config.yaml
n_kv_head: 5
head_dim: 128
norm: "layernorm"
norm_eps: 1e-06
positions: "rope"
qk_norm: true
init_std_qkv: 0.0232
init_std_up: 0.0232
optimizer: "adamw"
lr_mult_up: 0.781
batch_tokens: [65536, 131072, 196608]
z_loss: 1e-05
MLP neurons of a small language model. Each row is named by its layer, matrix (up: input weights; down: output weights) and neuron, and shows model dimensions 304-399. Each number is 128 + 32 x the weight over its row's rms, rounded and kept within 0 to 255. Numbers have three digits each.
After each neuron's rows, "fires after" lists the tokens most often just before its 100 highest values on Wikipedia text that the model never trained on. A number after a token or word is its count.

L5.up1885:144123129148146139126174108098115112137079098160129133111134087138138126164129120130127136140120094124084129149169174129118155104112158118139120158146081153118124137107146092164130140083130139121140136139136139134127130096129198155142097132148164159172150140152106064115158158115071096110
L5.down1885:124076093126100113158169099109144101148136065047166131193104083173109131109150128095149144068137094091170126134094088126156096127119153180120114107135133118086168152136078099155123114124108082095099112088099114084081129160124139205161175148166087141093117118036154073112083153101157138161
fires after: " the" 36, " in" 8, " on" 8, "|" 5

L5.up1758:141115116168105098133203151137149070193109182116166110130096104126125164159148161131179133099128165114088159103130126099157115145067079161113146135092112083126145076168129153125105150127130123105137080080119126155171112090141174190111102105197161179170146152117123108129118164159153178153
L5.down1758:100140100094171063123097124120150143073125121149161158139154170137156153172198089102176171129132078132140106148142177178140151133145083120119115135196178162099176201190111118132162126079159090125168100117125138173112128117135146110136135161100132126149191129023131088144117084112138140182
fires after: " |" 26, "," 13, " (" 11, ":" 10, " \"" 9, " in" 4

L5.up1579:159127090127153143189127143097109105183097137147167127061083169103121137106172170114156131141143106109083167166081108165123125170125127119141122103130114134193145201115153090210125214169119128113164079068148074124123145110095157117158147149108134186149139114145111150190071143119156168146
L5.down1579:118108088153111097172156173135133110151095110115119116113122116136111122121109109083129077146127184150164147098112111109150118101145160137048113092102155085152078098151109196105169130133147187181138135133116155131173160128158088102102114125177124156130113085118126116140114106081063109151
fires after: " the" 51, "\n" 7, " in" 6

L5.up325:102152112154101103104110120075180119155096107098139150120095144094178162142111142180171139151146127129178145195158135087118088164122143134074155144155159104094114144108180089162109114190160055093129155124119100127142155108141186115088102048129108100138107096114153151095097134084150176133
L5.down325:203110106142089128119162133113190160183094170056128106114143104180168109119142163188152125144144109135089160098115202168091176116135136121178161172175147120121144126105153108137193125163090122137064090094129124142113075109083148127141119154147134136112095141144141094189120154172102065100
fires after: " " 37, "2" 15, "1" 6

L5.up1418:100156069106180206171157143091107137168089135052142108147115169140112099124149166099157145167134156147168153181154141099115137135108147160099133137131142140115102119171125044163182161095139080093171126059147098129142127089152160143134133156120140128227137146138150132117168132081095158108
L5.down1418:118130152161140141118073120089161173112113135153174159076074094146135185094141162187147121120131160151151083145089102205132199167116087167096046187107128072129106173083107106139134166127115171094092167178205179121147154164125150157119114121171144147079132119129138157088105067085118118126
fires after: " the" 35, " The" 12, "\n" 7, ":" 4

L5.up212:122110106146135143167193176111165157102120152145148181172098141132159161123133106109168113165130137136116078150161155161126160092083097088092105119138118077082127156168118116161156114129132072069080153144093127130091089089108156125132078136168110162164061195100152089119084113107102147156
L5.down212:100070129150128112111150083135094087172116174109119145077159096144176171150072129127109165113154092155087171082160111114148107134143111093176124135155097081139144141105118125104073122098151132116129151148143140124119160097148130093143136149121178145135116189142094168089124221164127113103
fires after: " a" 28, "0" 22, " |" 8, " " 7, "1" 4

L5.up1161:185151141107121122143130125165130173128121113190188099054114129141132157159136147113137114139107120120145197154146095102189197139150126084105170073100086158159155115137118086131151158063150135062110123086127076108161118108104151110143141102083150162144113101113148145130133126071164135090
L5.down1161:128157085132096142187126130149144183132141084125130163140085099097079144138132103108145131143141169169125105150188152128045114075125102079158112152111203120141078105129148137124115114188161148157161150137116166134120197126093118162091135150160103130147121125136145145137096084152172114107
fires after: "," 19, " the" 18, " in" 16, " to" 5, " |" 5, "0" 4

L5.up105:110123128118088165163177135158183084182114088146137110120162195126079136190154182102137125135123180115134193151206170125144103190129123090202122131100122113066066105184128100125120155111188123132138090114103117134100139158181115150089162043143139183092197119133123076127137114116078158137
L5.down105:048171129068158120156111175101132092127104138098135086112158137186149164154110129142177156133103152142124106147110131148142195155118082118060086139100155103159136115154122165117176075147107133135120113149147131125162155038111074065073153111076144149151146101116087134073164121126095113120
fires after: "," 50, " United" 9, " (" 7, " ^{(" 6, " in" 4

L5.up512:139102141082125131175190071171117063094100120143142118078170178134119153135162133147074107121173195099101128133071090135128114114143143090123113118140150105115123140126164104144083111137124081079115156124115114096100082114101143130161129149083186197128132146136178084098116146148105141091
L5.down512:137129153160140087064111155136142162118163160111124139170092122171132084105149107098096123141095113160131118115173154128072196150197158117121171164116129110035159178133117149108196094089157046138159181198118163135163140163105124118086138126170099068110111094088159123105132122126127175174
fires after: " the" 55, " D" 4, " his" 4

L5.up109:088142135108144078156169160117167190141118170109166139090094106115176158163136153142120155125134097158087157133130122161153141113179122092059132105131137190110086198162125108092115142116138124104058147130153123087125111066071106139130159161124105153158100158155176095126123141125091156131
L5.down109:127108094155094097145163076128100099127151081106141133137105084080148195137102141162146143179184089096121154110078137160115159149063080076141113165154108161153171095139104124138183154170106158161144131103142153164129151130125089110112081127102125151108150208084077100152131133152161123118
fires after: " " 32, " has" 9, " U" 5, "0" 4, " can" 4

L5.up726:164098174146193108115092124182120093129134159126136150133140108075106093162123148176161129119136118148060179150139143108100128122104164128094102079105077100104103147094106118146140086100109100141096093075161106081074104087141138066136104128156073191168073102191128169139117171138118113144
L5.down726:141156119140140148119069131047068099149100156050087152109081087148071168134078171110163136122175124162165116156132094210089144126158119151189136121111182125106114126131133139135118160130156121149141158199113152131167136117125109126151112139155184107141062190135167104130141139130178147127
fires after: "2" 54, "1" 21, "3" 9, "0" 4

L5.up886:046118136123140116194170171109180179148181127102130085121098158115140080133134180123125083148112158135051133124168155062078176168089121137091091119118162127152118088178129114112124121124167105131110157070159094130131143174062162107182102105122126125099133102121255132116086130112108110130
L5.down886:169130102173126181119116098143132052099116076119140111177142119175115158180142181093045171112083109139137132156121123151130123151091168123140142147104122171122109120143134157138084171059074142152117141132067098093117122050144109136122148170137155150139111178179067098082119176134130148133
fires after: " " 33, "1" 16, " a" 10, "2" 6, "8" 4

L5.up1815:182110125135145138155126143135139151190108124115173129173131167131198133153137134126129128160125095143135086152110133085132105181089124143146127160167135138090135124145113126135160148157154072108078100135142086138120093075165124163135174129117155146173173097154121104117129109141118167192
L5.down1815:128116090121098075162147135160096060164207155094165132241111143159050085053145082121123131150175124137129115090166083171156131127112101163156130152153098157120151151132147157138103106163109135112121160150186157097132144131092136138108123122144155181167112120118116146097097108197101157069
fires after: "'" 22, " the" 18, "s" 8, "’" 4

L5.up1354:111225103125072150165167145146122095110089122137166116094131150120136064136177134122124102117160156094130156152114117077108106110114152196154103102161105107154091154110132081121196135171089135093109076140119097154190114103139175170134099185148079134148090123084146146154077120082077094152
L5.down1354:190106144158133120172108162093182116224150138160105175140099147122067153150128091100157079098156158118129147125074167097134140106118113119153131112144109132105081123200145139108136155101159145101119201160168099119085095137098132117155065103138144139103100126150132113111157082083117109126
fires after: " the" 22, " was" 14, " is" 9, " were" 9, " to" 7, " are" 5

L5.up1148:118192124143092154089201106145192157165101140093166110119124099099170070136125155114122136113131108106168170163104104133108173114122137128127131107157118082133081153114081177181149180082136100117159107100149060128155073098146137139189086162155127098188154115091133123133115145117119167188
L5.down1148:142151128135187160070142140121183127142074182121111161092083087127175114154115177133140132149070129105148166160157111160094159170113159146154134148137169135152106138166100137142166208107146144110126096112094048151138101128135138118137101120191159107119161135125090159254138118144130109126
fires after: " " 52, "1" 15, " in" 9, "9" 6

L5.up135:133076122075155172146156099143129118141073166097139161102138102096156111166138119129062100127118095149135121073025145126086004112116084124122185171131164167054152165137125082150228093119170129128098127138088111128153109135121129058190154124138125112082149130137155140092041092130080139090
L5.down135:147135127145083151099048107141105098100172097107084154104203142084073132141125093142145148096121188181105085190125096117164163147119167103097111102110115150108083130128163183106060106084078093119167159113110106126108168153129126113142114161087174109122101170108105122101143135113162132159
fires after: " " 28, "9" 13, "1" 12, "2" 7, " #" 6, "6" 5

L5.up1017:035146121083142113145107069123083088162083112113135125129204145091149142166143120187062123125178131047099124164168140121156148151100149099188119165201105081123113119126108191147086076191181098068146089114065145091174119107113091152163122143126154124175139173116081124109103128120060116134
L5.down1017:139109116156098100085138118091189158100128141098177113157098165156155141079100190140192116098081120251171150112082182117112101168146095119066177125076146130125152143113111080112167212094093134130054119156187133153132136140164188105141144119083096133099105161150139129156124044140138116121
fires after: " was" 20, " a" 19, " is" 16, " (" 10

L5.up304:155232069092103087102155129157121066096097144169154073096171212143112056150143158148143114124130140133152184218165101147104143144148178154069116145130142136119163084154133076155074181131124104114099131117094122118115115091121111138148130154155154133151144165136126114113113187113071127174
L5.down304:101093093134154158161180092143147123111069152131151119108145136114116084177122074122125058060154068091126113102178173085103175132143140140150140182134158178155157125144084131154122126116188113146106160127095148148105120141144154083154172132179099055099138142103159135121126133155084148160
fires after: " was" 36, " is" 16, "'" 6, " are" 5, " were" 4

L5.up895:122132172147125140197115157203110146132143144183143196116138111116113133154110124191100097153143106145139194125153089112104132088087091112123138108126134124154072172103155099139130177103147125088174070069169056146122116173089170103171107166190144105171173144169156123084139130127173135114
L5.down895:126115069121105108056124122077120109125111078065141109171103116125163070132139140104162135096099120131173098160088091146115126141086139155126108087162167116096135133121019132122110128120099173107115210102143170117086122093080087115080164115115183144177132116133153081192143164155131168106
fires after: " (" 24, " the" 23, " of" 9, " to" 8, " by" 5

L5.up219:163159125114134135136177127190082092099141137078083139057173097062102098153162116174119114151124084128145141120124107098176113132123161138101131075125125204126094161122111084134194091132179148179126084115119056114099132162160147155152123150145126095136110146128123122116091186077163123200
L5.down219:175090131111157090082154134161077163165177135120170141158108161162132125105135134140106126094122091119160153084110100094157143119192110098133148145150141168109147130159152135105120088094122131168080107061112076153172127231165133113134169176132138091121208118100089167113116177108153132148
fires after: "0" 43, "9" 37, "." 6, "8" 5

L5.up195:076177109170156133151142100120127103118137156120163085132084135109112133134169178134100126112093083152089131155139156129183131113087119167127099145130121138033111160094091110150161171112112139117157063168174087100105113122134110139174082084104119155161114107104151141102163167085130116111
L5.down195:123114106122142163146144100182130133085138118149100155148087176163109128171163147057144114152132083132133109090114151130112137130177103134156143117144063159064144172122163108096141096122097140123127100158140079061159118090135171136101095169159123125129152073167159097149184181155144151090
fires after: ":" 23, "3" 18, "0" 15, " +" 9, "4" 7, "2" 6

L5.up328:190109102212096084123130126072184131138119095067141097113116126147108180165146179173084123101116142126149106186101113072093108142125188174102093094114126150124110161166056061147156138121140102175110090124116068122164120070184190141099134107138101111119139136151140127146057143100096125140
L5.down328:124150130089173245193119089172079159121099105155117109159163076106113084191093087068134118075096080146113132121169128056168097187148129131153142148138117096124162107119162141127122147137092121062131168149153184135128176137105098122143171126129157103112127093152120146129112097163159109133
fires after: " the" 56, " The" 11

L5.up1381:136151153120099141164101082138133149120109140096092187118130119131151106142135193061123127116172164129120145121136106148087123190109170130090111109163107152140088160131138130164156139175173114093118144137077127128160078139173175086106138101136157115170137177194141129126061168135151207145
L5.down1381:115154169166117093100141133100165134118070150115178160124121140134152154045179186122118090112171103120109155113145149149152175121170067119170146134225158127157170134066104106121129135111166154122086157151156095176108144166189091129191139160145104097154131104089151150113094057142043105095
fires after: " " 26, " (" 18, "1" 17, "," 8

L5.up1341:116063119133125177122115106151128160199086164071176158080150131144132080120164115138084108112148179110113170157125102129105121073109053125134174113150189123060131134130119092130118116169121104114172163094165140138078139125153116141154103110139136119147115148114130087115097080093054179114
L5.down1341:145158101140103157076107132117115060112097171084157139095134162123117131151083142103146130132118141191220134108126131136121143130140177082069155159182138124128135166119085143192158065115128129185072110088200106086116048153157126145122119140117126096149146138137129161160140186066178068163
fires after: "1" 24, "9" 15, " v" 13, " " 12, "0" 6, "2" 4

L5.up966:168125118131128117141154144133129162158107079134091111106106120139097119129121136147136162169130079140133116138104125159125108154099130072140124133121119156093109152118128140179199157116079101083168136099155112156184113109131139122157161112116117127086141116126117135153134103128148111156
L5.down966:097150178127098126173106094099165066094117082084130128098156104155050128103127113086160162159100098133065157091137112142099136116132162082129117167149148155085198133132099132125123131148155081165120108167092142113156182083159100175152114143133167159170119136104139149077144007067161118125
fires after: " the" 48, " The" 7, " Huan" 5

L5.up1469:097110085109102128109091135115128153151093106067155109108151168072089099162185113161151125178146146174126102075102146070151108173105135172097078068116182097084154065111114134163135154123154070129138180117144115126141126059157176071155104044088147181170123162119080159071074158158161156098
L5.down1469:176090121104083128157113071145117147108135153116111151171109066142108138151099064117063126136142137128135109186151132089146100113135133137113175117091168080111164108131135196164112192184169086090166113144106199152082129148196079163144080169158146063197106126197105125134158162129139129080
fires after: " " 31, " the" 27, " as" 5

L5.up945:099107093110105145125118121119083140131079101085129077079176155096093142144152117084153130135197124093105150134127100100100172134123145121122145135136159147152098143123113209094149106133130132128216151097145152115104078119095107136096170141104142137120060204073106134114172151184153046135
L5.down945:165144125142107145187097167154159160124166203087091149144096109158072122154151098125161107111129112132103139092143167082134115184151079117141148110114105132101128061135133122150097153092111153095120151150146111137127153134098106138066104045154112131124123183153199133095145103047129125118
fires after: " |" 31, " has" 10, " is" 10, " were" 7, " was" 6, " " 4

L5.up723:138057068076096149128165181138084092139119097087088153113145079093161119117154152115173084106119154110148147192087113117182083190107119169205131096121148130163097146204121089224123204201159105104126100095115129133158128069190111163149092125150146163151160128143153134107092128128109156121
L5.down723:128154117142115194088098149093144193152139129183111122182133151114189098110168102101132104082130075094135158119175141162105140120135178181112117104095103115114107121169127115092124099065093129144142148092138101145133136068136130135068135095137111127104113065166111105149115017136138053111
fires after: " the" 34, " The" 10, "'" 7

L5.up1137:089118139214154096131112115100143123144124196143154140149132101106148145103120126131129125150092121114102134118148161122198158101152126111146183138127115137132111139135198071102173151159123165064137154182126130174144118173128207159188038172181138136123128117126121103110150114127112109138
L5.down1137:089167105097111147156120159140092158101092103100080110071185143153123035168115126085114105200164114121144148185124069115092104145085080139124115112156154100135124104084116130149106100103160096097118102117119102085139181134169132112102141144156153129120103124158129136150172070097124141124
fires after: " a" 19, " for" 13, " of" 8, " to" 7, " from" 6, " an" 6

L5.up41:153194104146104195085193119066110131118099128109158117099207110113130158169120163131175123142166064113086140129146111151107141169110098087149119136162113087124122123161145113122149160118159081085134117138139162124151121130150138096098160160121149198132091170090149132154151124136121165082
L5.down41:087127158142117143157129089095117059150146174164156053105135093161100184153059095152129084117158114090157113148161159132161080101152114157144128131128111189104134097101062161098132086159102176178152093177081066174089129073152122146158192151127106108117127165166165120101129172115136123108
fires after: " |" 39, " (" 6, "|" 6, " " 5

L5.up214:112152105102108155115215088134083174160145129096181122126151132063115101146101153160116122092136128115117108100149143084122139114167146190125070105092151100095135094146074103166185076113109170141136134133141081116144084063158194131146136073076117092127128134085152145112066113092085122175
L5.down214:147117153126150105092184163151094093126123115155078083179170063154139140067141148154159099151112111129110093069121163140123077105153139123116148120126137185063149142177090154157163074124116104139140129132104112138134093139109089069116190148142089194145153190123083104126119179125100171148
fires after: " " 98

L5.up1566:142163098130163136122157178156157134128093092147145090113126120159093090185154151112125128170131132101151159083099149093117183143144160076133216156151130080093101092130113099163117095153135090101141149142141083150142122080145137106153125116129109135101092123130149123135103098118084135137
L5.down1566:184159170138141152106093095096140139116111168111198171146170094150007164114171104115107084091153159147097114154111064136125136126153117129123078168131175141140122124117110131116098166105157155153122139155113118097095128160104155208100162182151120116172146181086155158105085030135184119077
fires after: "\n" 41, " the" 23, "," 6, " " 4

L5.up1664:141176077113148110150126146156175092139185105126161079115149145114135107172155166109155062078113141095106124185174147111146140154112139081146098104108149128113056072092149117124100120168197080135113134163109160113096165092090224071156104176115147145087156148094121146101156139126111199168
L5.down1664:062141118084116041124147122125128085119107151150092130180119174159159109144159143099128119122121124129113182068170103176154139108169124132064101121152138130142141122123089132150148130135103114131074129105102156180108092149090104084103123098102175098178148105090126138117116139167119130151
fires after: " was" 29, " and" 11, " is" 8, "," 5, " It" 4

L5.up1307:130180094108121127216124158101113171162138140144093132164137100072116116113112157096166129090086065147139121091163141124139065134111134099132131168091137095094180129090113133171193157127145139122163149065171126153203150112155152117163086151110158162184119140126070106101151129102129121144
L5.down1307:077146111168153064106152111128111163121147117138146165140089105083107130095157054090087127136125091151136130160174094140106097139057076168118131144110122098089182136122153170133141167132151132143171119193114059116168172126161122112110156139132127123162126141070098178095118000148137152087
fires after: " the" 52, " their" 7, "-" 5

L5.up1147:156168083126096108134154151159133155175135146151141084105060187114118128139183096099109152187128128133162156120120166152147154080171107170066195083139142063094113115148079110181144164143139096060142109081114089126101133124085131050150140085115094130122158154120116102058147104131112130132
L5.down1147:101069191171158148148171132152125133111150159199114084125189121102163171194084109163151106124145135129114071112084108145103121150131076117162053114178163129091187213062119203163170126101176101122140128143118154157155134102147119146123139133146157153128111144174106164131136138128068196173
fires after: " " 28, " to" 8, " has" 7, " had" 7, "," 7

L5.up1501:164156126080105121158064106135124146163097117113155107132191167119137150209168150125142111166162121113165150134165161152161150148102103078074145094200078145066116110146099084165166144128113054095100137110104102093137138140125211122168071154140144110085128075161142086125143106050096136125
L5.down1501:138123119110082122080169103100131090139131112137128166169123160118129152136141115111182188104117167149140153204163114150184134134119183143180102135108162106125149126096084218144097126172100142143146131142173138159106104133101073151171105170170097162158146148089066134094107221112144123168
fires after: " was" 27, " is" 12, "," 8, " are" 7, " were" 7, " of" 5

L5.up1570:069195111113103105150141189217197095097108131072179108126133181055160184168146101197152060153123116153123122119155090129148066135118107161121056080174133118085088057100087162091118169117176135112125162102156162111109162090141167145140060138124160149127115107152109063073109191128137155156
L5.down1570:152125116167167071112119099131142107099128150148106157145146083185056106137123126114079171198196185087121164093116132107131148128138153082121165080097139115146116167064165105160133157123082128129123109149083144098108088154121139143100132175128106106138200184164134181120117192171184145112
fires after: "." 35, " " 28, "6" 4

L5.up1810:158148058131142119121139110136192081139124155098155094141129158114155140144119156096157138157093139096120141144096156098066134156091121120175137111146150120112116089121086118255161169160161104067159120139179105125114082118161158127108141062140174135195137136097132059150157123109098154174
L5.down1810:096169161131119135052109104158125102192131185134101154120083109142075169129109057132098139136139115068134129106088123149127131116165183130134166090160069158156144098142115101140169106143142146155156084104124141118182123094129152158164115096128140105160121160163103137109108073128113124144
fires after: "1" 39, "'" 14, "\n" 9, " (" 5, "," 5, " the" 4

L5.up18:070153107162083125139165112155112126129158126080186072141120177079124141165173176141091121069168129089147184089138176130160090118100114128152152174115116099093129082168106116163119158169143111093124150136107141122087059130143171170120125103135100154201174144150114158088118110099160176131
L5.down18:151166151096161104186158197087166129052097155120162078082139122175125096106170164120106148126092084138101130148119134123098128199152126183139131096120163100167173098116115146147161117087156114119143190102147130148159063156148137085136170127168087166113129096127105166108101021121145082133
fires after: "," 57, " in" 7

L5.up1502:155140097175158104194173105072171126156089115125156118117144142060170104133118169116086104163149195132163127169148093079160132139196180153127095109179082094139141089131122089200091133125163159090190134113168136146118061150148117160110080095107098164144143144147119173143129201131176121150
L5.down1502:176114136083129120153159156110124149136147153100154149195174138105107161081120106132151117102131120094135136074147166127088122145114085164140140050110100109087193119124103049127187139120143093152142113090138152127139089148048107168117150132158115134104185092080126080114124087150096102148
fires after: " the" 77, " The" 6

L5.up1253:127146098178115099133158120094168066134151132171159078142123115142153120177156194153129124111196100160142161178107135136124082110133150127090115113148184139105097140094171113148106134159149146138107086096139146041157118063077147141191156114131159132097105129121152142118144180172160157134
L5.down1253:104139136104154152158122138136120159118093084091114149109151215107062134136098063130110145086115139151149125135158141118126117201119072162186146149155184093121130140188127102065148141144106175126155186192157136114097108132098098129145134190108122129095130124086139176165147145090114127125
fires after: "," 23, " in" 22, " of" 9, " San" 4

L5.up672:119152135156128155110185217112150150157190106110126133141193183143113079197126124148156092188126148101122091153120139108127075071103098134132108103132103103070068118107102133132170100105170113116090160132121097156109186133104175125148109129109088137112112141153151118078119151101159138164
L5.down672:065121086078138080146177087175075087136115129110144134187117142152110148105130114146163122145143060103132083077101171147112119076171154043144121099080088217097189145132068137166094070114084145159133120106092108103174138161189172086142187168150176121168089130078181159118151153179135177127
fires after: " " 68, " (" 8, " and" 5, " were" 4

L5.up585:122109172111140110101157133127129080177090114062131169052094157146110127176162131199055074125158107144116150077088139087105099075123162141110143104146125118145071130132125110118118159123137102099132177097152122152171137148159144152141138101143087162161097113158139123126101125118082178170
L5.down585:079133073113114156146118088169141231140141112119147097196161152130033161078181089133120108176068180134152091172144133121157090102080171140116105124119180150101220148158139142140103143142118122140180150163062122157114141186102108163129109169102080122113151109091104152049134068139146082087
fires after: " |" 50, " Co" 7, " for" 6, "." 5

L5.up1163:125165142114141125143117091119087138168088147147093152097161111128108193110112111163071080109153099164143208165136114152165044171122132156085147182075148133139132139124161086112115138118099176149164100084139132141140145105134110106109108091161078144102144112144117102133153164093096114132
L5.down1163:060151158141161142130138105132117149120137102113148134117136166167144084177139132179103103137110113116112111102153084098119191119123179168137111106197053175136168165175166156124121079102090074171124113139156115107193112168207151107145113143116140133119124068095141170146134188170157135161
fires after: "1" 32, "3" 17, "4" 11, "5" 8, "7" 6, "8" 6

L5.up1282:140147156111215080157162134118136117148128129119121114075140146090165175134145157110132112119174092121102145103160093133122073134082177190097109102168124143145148137190143106136095159087166090114113134149194089061130170118148154166151124161151140159052177061139104091130104160170126149107
L5.down1282:112095183128064125062099135146125113090155104175143100158137113088149151105143106093163162079082168122139120124197118154230158118153147124146112124069128081104107154137076109185147134103097136164164127134147125118117108133089093155148121115111092131111140181126104140130168106106157110200
fires after: " " 40, "1" 15, " |" 11, " at" 5, "." 5

L5.up1611:135132154082150080112153113093107118111070137131126129103149127056152135136125108094091152100152167118091179118127151130099147135125103144110125144121129191097075115125135100168183111211162126127165055140162087111144164124146157105148145088119095131161143114112126060110143154119142133188
L5.down1611:067158131166135172124141162113122128164166084098142156124145163124087121177106149151212133109134082135105148117124149066121075130129142138141089131140135159125181121173061160105129179071054110135062158135105119163157124147126127140096115185153158136132119104156140136131150211139094097182
fires after: " " 61, "1" 6

L5.up998:116206132086108129126141146093187106123168092085153121104115136113165124159170182075190134105114142154121185159122081089094157141146118117086170111125111096072161077164106126123125118059134121156101065118109107093167127070129099112183116120133061150208154184129122153082075131112112111123
L5.down998:196134160098110111105181100105169058148148116158153127145138111144126129157153127199116080097128133153110076124155125203116095152134098142169097069101103129082138202102197121109127173175165089139183124097105112081100095115074158188113158132108094147132136113109175093144125149149088136095
fires after: " in" 25, "," 23, "9" 8, "0" 8, "2" 4

L5.up1620:140162130148085094130137100096085073131111068115170138120089110055110166159151170162164139093128127173171220131039122142158119111162097135180187216099103156114145186180194085178116107093177116093161158162115088099178118163138155106175138144113086110118181152136161109099132121064128131148
L5.down1620:091105155134119131116169122136079076083123164070199068127113136167145115129162121139114119076069114145130121169166082158122144102150156143146107126168062110134156167104118122121126155103131104124188092132085147123106154116104045175130085119186094092098100125108074102088122143171105108033
fires after: "0" 22, " the" 15, "2" 14, "9" 6, "1" 5, "8" 5

L5.up225:161138118101162146175191151091150137165121062148120124097184139135186113131118166165116142133147094189171135142067106090117116118103149134167115132195174144098112156102108126147139125140106150125145140098096110124152118152117174110139103136098153107129139101116113144112100160061189130091
L5.down225:077109149159118117114167141142110128108157163135122117212096071130104107132164165142191148147115182096126113129125117149172158158121143110141106148088133115103154165147100101213138120110120121178122094097147188081070110058116118168136115083126093089135120117141109039178100128135105137160
fires after: " on" 22, " the" 19, "\n" 16, "born" 6, " On" 5, "On" 5

L5.up635:102152098155092133169177107089129096139106108123168105115120104176095151141129148168183137185130129106102183103137144147141080167090119110128131158141069103100091109117084122140119158155063140081118116124173116115148103120110114102112157088142126169155142166148080147104105117048120120095
L5.down635:150135152118127148151133112173123141116161143081096106155150112120191065163130190074115137087113114153071106100183151117167160138139157154055121099147148103117204153105180117118184115146200141162168128098085116087124149228122138127111123134090133092070125108165141132165107168121129102171
fires after: " the" 27, "2" 12, " and" 11, " " 8

L5.up1625:105102124127189148085149182163136144178126210106167076115106165093131205157187120118185072181096117130099094151172179087154106104122042102079100139153090117119052032141110121121150115168167161147139084096152127156130132150124152118142189136145134155130080138159074190120102152094152150117
L5.down1625:112189175122100109168113082148069147167159082122081125113162076190075052146075070161104161087154131109155093170133070113140140092149165092158150103117098139147150154117180156158152104108122111142153151105121133143168149194149107125126126180134109103106088080141152125126174147145137143169
fires after: " " 41, " |" 10, "-" 8, "," 5, ":" 4, " New" 4

L5.up973:115145110136079153139127114137077177153103143058153126122099137114091139137144159144144114092116097126150164163172129112100106147087172165089134072111176096067126115123114133163136145172195051158166136105102155158161157128122166140094122090130121124111116101049121095118060128160184169091
L5.down973:114123091145101109153122136128108116075082103122105186071109141167000128092160127121154138150123154130109134101171161150110116093166175153088135148109128101112162134121091154128139088137148107103167158145099147204163167144166097115060116110135151144111142140101107166147173018098171115110
fires after: " the" 68

L5.up1490:139120097128062171113087189117167111121130081078144103000104126128183153098162182140106131132154179162108187201109119139101206088067111214112093122167094097051126098112108122171113111137136096060115132122164104097117046166154064119160109127075147144150121149178177147139077129100112204149
L5.down1490:085055131127165083083116096113128128155096144113189117127071165181158113121068144141165120109170047134097119121099075101085137137146137100105156092131127186138120180130154165152138080142109076164151139138132117081193170124128119133124099145160163164114138099166105105121092198154173147111
fires after: "." 30, "," 17, "\n" 10, " has" 5

L5.up600:172152111162127201151144132077114139098120121121190142130087175095140163186171157116117123182089087133135124146120118103108091179093141144148133094137147075117136129166076168152162118134156157063106085128168121142129110113154147083190134150153140151228157144105124102110102116148154126149
L5.down600:154167203131111097166091147107122120064093048137109089083137175176202116189103124239168105128143126174130146158095128135119112150116160132159176098117110110132133104120142109132097098139200194136124101137138097138149125117187153091159190133136099104085112155143131152139144155136156144109
fires after: "1" 58, "2" 10, "3" 5, "4" 5, "9" 5

L5.up864:116124136160073168169146156084180110153099096092139131052101170133125170186132150115147155101148131161106190126121208099079092102133114124126185162142118063137095182122170087166161122135123098079152083103111105136146174133099118100182108063164105122149118121147111135138135146085113126152
L5.down864:086068170140163136092187149082160081176114078061148161104115180137093140158153136124139204115105101104056161087158133188111104118144183121122139144154041136151162207134123101139137090166075116130125121138162145149144096091110143109105133099140116077114118101144147107113124124142127075139
fires after: " " 38, "1" 19, "2" 18, "3" 5

L5.up1796:106102076202106173101154113064108125160056097146081106074125086091127187146173138136077109108158128160158139121122172096153145156141144113091103150168136055101129099179073102153132174077138092088155105149144115105122108170166123140153190100147102126109164104097132102128145106147115185081
L5.down1796:190146119144156118196134115152080105093128103151131109137154119154081151098145132100106101073126156117109133104188100139097118111169175124112104154064133164111146102134109154137150089201112134116126126124146102132114136116145127092098147096120149111097147180105134148099174077096188101130
fires after: " the" 80, " The" 7

L5.up835:172137123096155126113132124205105131115113055092109154058127113082149193126108126145107078151150121101124149161126112193078150151166101144129184166127161195110134181125117092150129195171139121121144133087151101127147150111139119154124130131155113104116083113091201143083127150125119165170
L5.down835:146126121166119122112125140135106151137129148119171147179130092138155145139108089143106128152105146133140169141083083113139084126127197067130143077122085153123127116129163132144150088069172144130125104149046115168114098172123178128180115099125143080102122169136106192189103201105116129150
fires after: "0" 44, " " 16, " Votes" 12, "9" 7